Weights of a small transformer language model.
Size: 20 layers, width 384, vocabulary 2946.
Architecture: RMSNorm before each block, rotary positions, untied embeddings.
Training: a variant of Adam for these matrices, 500M tokens.
MLP neurons of a small language model. Each row is named by its layer, matrix (down: output weights) and neuron, and shows model dimensions 96-287. Each number is 128 + 24 x the weight over its row's rms, rounded and kept within 0 to 255. Numbers have three digits each. A neuron's up and down rows have the sign that makes its largest values positive.
After each neuron's rows, "fires before" lists the tokens most often just after its 100 highest values on Wikipedia text that the model never trained on. A number after a token or word is its count.

L6.down502:120122126151126163132126106147120076150126148142109119137094088133136129161107102128113125173171138138130100143169106119146130074113141136150156130107158144116116158147123076122148150126154064144113115178095153118101141123111137100129118176152122104133113143134108110160151135126128162130097155109160124140083153158120150104165102117130157117166114162120145120133156148135139137139121111106121135072106164133122099169147137134120111178102119174123112118134120128111072129130127098078118137142154149104119110140122127133099147151160167141112092088123161136119144125095166122171
fires before: "1" 40, "2" 26, "0" 25, " |" 4

L6.down616:151117112128113156142165110127095133149120173080123130106105119115178143116167117138137199089137104148105126089150126167129151103109132141161124173134128140110100129155139137128089109113111117141124128161111106163125137135117099143149149118146134091167143136139119095136090155110135157136106159132108086140174202103140130140122129119147136110108083146128141098099134139131144162148122139122127143116189135114146130104145129117133098126162146102171100108100179093108114150136154162143100142149141110148132116151134112151121122139164178112161127153160127119149125173096155103084
fires before: "9" 18, "0" 10, "7" 8, "8" 7, "5" 7, "2" 6

L6.down51:164131080092136100143165112131108110101115144111077118159126124114159104103134144152140144138132099154114125178151147129111133108144117094110154126104145125126161171133136078129145132119136132121092129147162076145081177114121125158097150181107126113124156103136123126106091103116097164132126144118173128103125172142136129127084115141097131104133102095082152090146091168166140143137161162128147176161102120132128108110148143121130114161147149085166128167146138125099122082153137125135188141175122133168165130130171139128106114099132159153060107123143118156122118109120110136090
fires before: "0" 22, " |" 13, "9" 6, "2" 6, "3" 5, ")" 5

L14.down484:122133178139141100126127138113143136103112145165110172100154139123099143069139124125112124102133151161114096125158142129136137116145108193100154144124137150103090175157096125140125130144084151130102150131163072177143093137138112123110137111155124136125145104083107106100139095120153124124100144111102120136162153127101120132145152152096142094152163136106151088107134107104146076135120102133114135150131101154198132143108154118153129149110104105123114143153154125181127163104135131097125087144182145135122107086139113121135151144121128143137148125162163128142153113119168132115
fires before: "1" 45, "0" 8, "." 6, "be" 6, "8" 5, "2" 4

L10.down69:119108109115105100078123128138100114126122095139132127142111123087162112133133158107092122161121101114115156116162123108141156093117121042163141122165127118115076144139110117132114152120123122103118127143158147125124099101123137155097150144125114115185164148112123088100091131135127123088097088128113102105106129130107152130132135143158138145122156150108126110145117115135107100170118113150119144118149109118151065154140135144114109105156127114157142141154107171196133159127154115148126134125153137117170121124169084091123137119133113165112186089110113079112099125140153111132
fires before: " " 56, ":" 6, "2" 5, "0" 4

L7.down267:118091130130099080129122106123119093136140153119110110122140143126130088126097126140134125102125117107152131150087176135129141155132144063095154145162136125143122160113091147094115156111127136129121119092158087132155122134127116126144113109146114121162149131131140124150122146159089099121133077120087106111141089063134109169119080157113134130138103162130140151118117099166112105163085119148101111121156120150135100128141106118143112125144122163202098139154115154146133135111149132125129167111148137124144170118167113163092146115130085147064156142121132163168116108145086150132
fires before: "0" 31, "3" 15, "2" 15, "1" 12, "4" 12, "5" 5

L7.down407:058122100118106111126120113091091101087146123148169124126145174104166130129090129128136116123133136131114160133146127109101155077079152149133143120123161165130111082142112114153171166215132117139131138144135135147157120158100110131095133129144160108140169124139145128088107129120137116115117152108145111129134164164136083175146111166120113147144167099075169133154156156127121145119086112118129137108115140126157165143115116136125153108113117169157158115069098106130127117129129133112136098149072093101121127157098160128142128135128144152151095099094143136143104115115121109135
fires before: "1" 26, "7" 11, "8" 11, "0" 11, "3" 10

L9.down305:131093151159138140132146107125134115140134105151112161110166101105137149098124112101135118135124104120106154081085154142129125101111118176136129162119160133134145093139115123109142112154114113118109101133107147106093126098142168133142140076101150124148159080161103116104105094062141122131210155155096162149128118165150088139158144089159108129171127131106139141088128108173111117156135131120159113158104127138153102106098133111117112138121111157151068117142150139121068118119124100127165140143097093155054132161103155177126169160116144161129144103116148094087154130149162109141
fires before: " |" 22, " |\n" 16, "0" 10, "1" 8, "%" 7

L10.down684:100102143099141114163136119135151091114120130094091166130150145150149110132117103113110141152167097118099134128138129166142121121135098130145180173120135146061103128147121102079147155178117092116109106127128107118096136148153158106119137122128146101121182097152115098140126125104083152155131106111124126130104154144149140157164110123160169108136117114112147109104147160135122112156108120145143119130096168155112107094135143105112133186136084117142092143160125129089115087152064142105141092099126117103096115176116114103115161135125146126125123149119128143102141108086116142108
fires before: "0" 31, " |" 14, ":" 6, "2" 5, "\n" 4

L6.down652:097125100109103143097112177118133128135120129111109130105156128103149111139121129146156104104174129106145114120171110097097192070100126064176154108097116126119088117087107109138148138164139142149097168101093147130136158163152109162095102105139133094163122113126150157144151118142071089126123109132163144084152162160145124144152138114145109145129136133088118116151125148113117120104100125137121151121121153138151133120127124140138164171104172194135105108130135144099132088128113148104166139114164140124130089112098119106147142142134105144171122112131114098136123125143184128119
fires before: "5" 14, "9" 13, "8" 9, "6" 9, "4" 8, "1" 8

L8.down367:153149126154119125133084103105114126122131133121158149099150111122141156116108165113117120154146089134106131111100146140092113131090104150116153175120136137162149163151132107158098104142094155141106114132117129109113128094137128078114147135129137147135110082153100120118134164097131141139163161180154117158147107128150121176142087124127192086137143150157137168128113131118143144153106139087131094089128117144108130146093190074083136191134152125127122153099186165134137102107112106122132134114141131127176124143133113137107134152128119131059102177161118134071098140145123150134
fires before: " |" 28, " |\n" 10, "\n" 6, "0" 5, "8" 4, ":" 4

L12.down389:125151125094136139137159098142118111145113168114092122145114120168118130117142112117102093110150125109100133095143140123123088108104140151148139136157100164091125105120123127124103082161119175119125160106153097122126081089093091117119091115112103136060162119134134070119104096119113149089086121156138160128155158191136138148133111121138144183142110118116101166132119102150164123120131126175115112126160092131113122164073167130114124152079126115121091142156121132150112123138115135127101080126137127127160102123136073113183131136123141098166106077143110146077127117111109130124
fires before: " " 42, "8" 21, "9" 9, "7" 8, "," 4

L9.down484:155131130124123132133187128119120163120133125118119103096103092120146147073138115118125140162184116114118126078109133104128171069109122128103145175123112095105133128121091089139104135149176142123099150128143139129104114075138125078144131126091145152127160083140140107122115155132173176077150139126131160103187151134126124160131132114167131125182099129099154138138108121184132112143154115102126164116132090122141088126131152112082130128139145122108072140087107169126113112132185148106116159133121118111127122137124132090126124114185140116150122143132131118062145188127103141111
fires before: "8" 19, "2" 17, "9" 10, "1" 10, "0" 10, "7" 9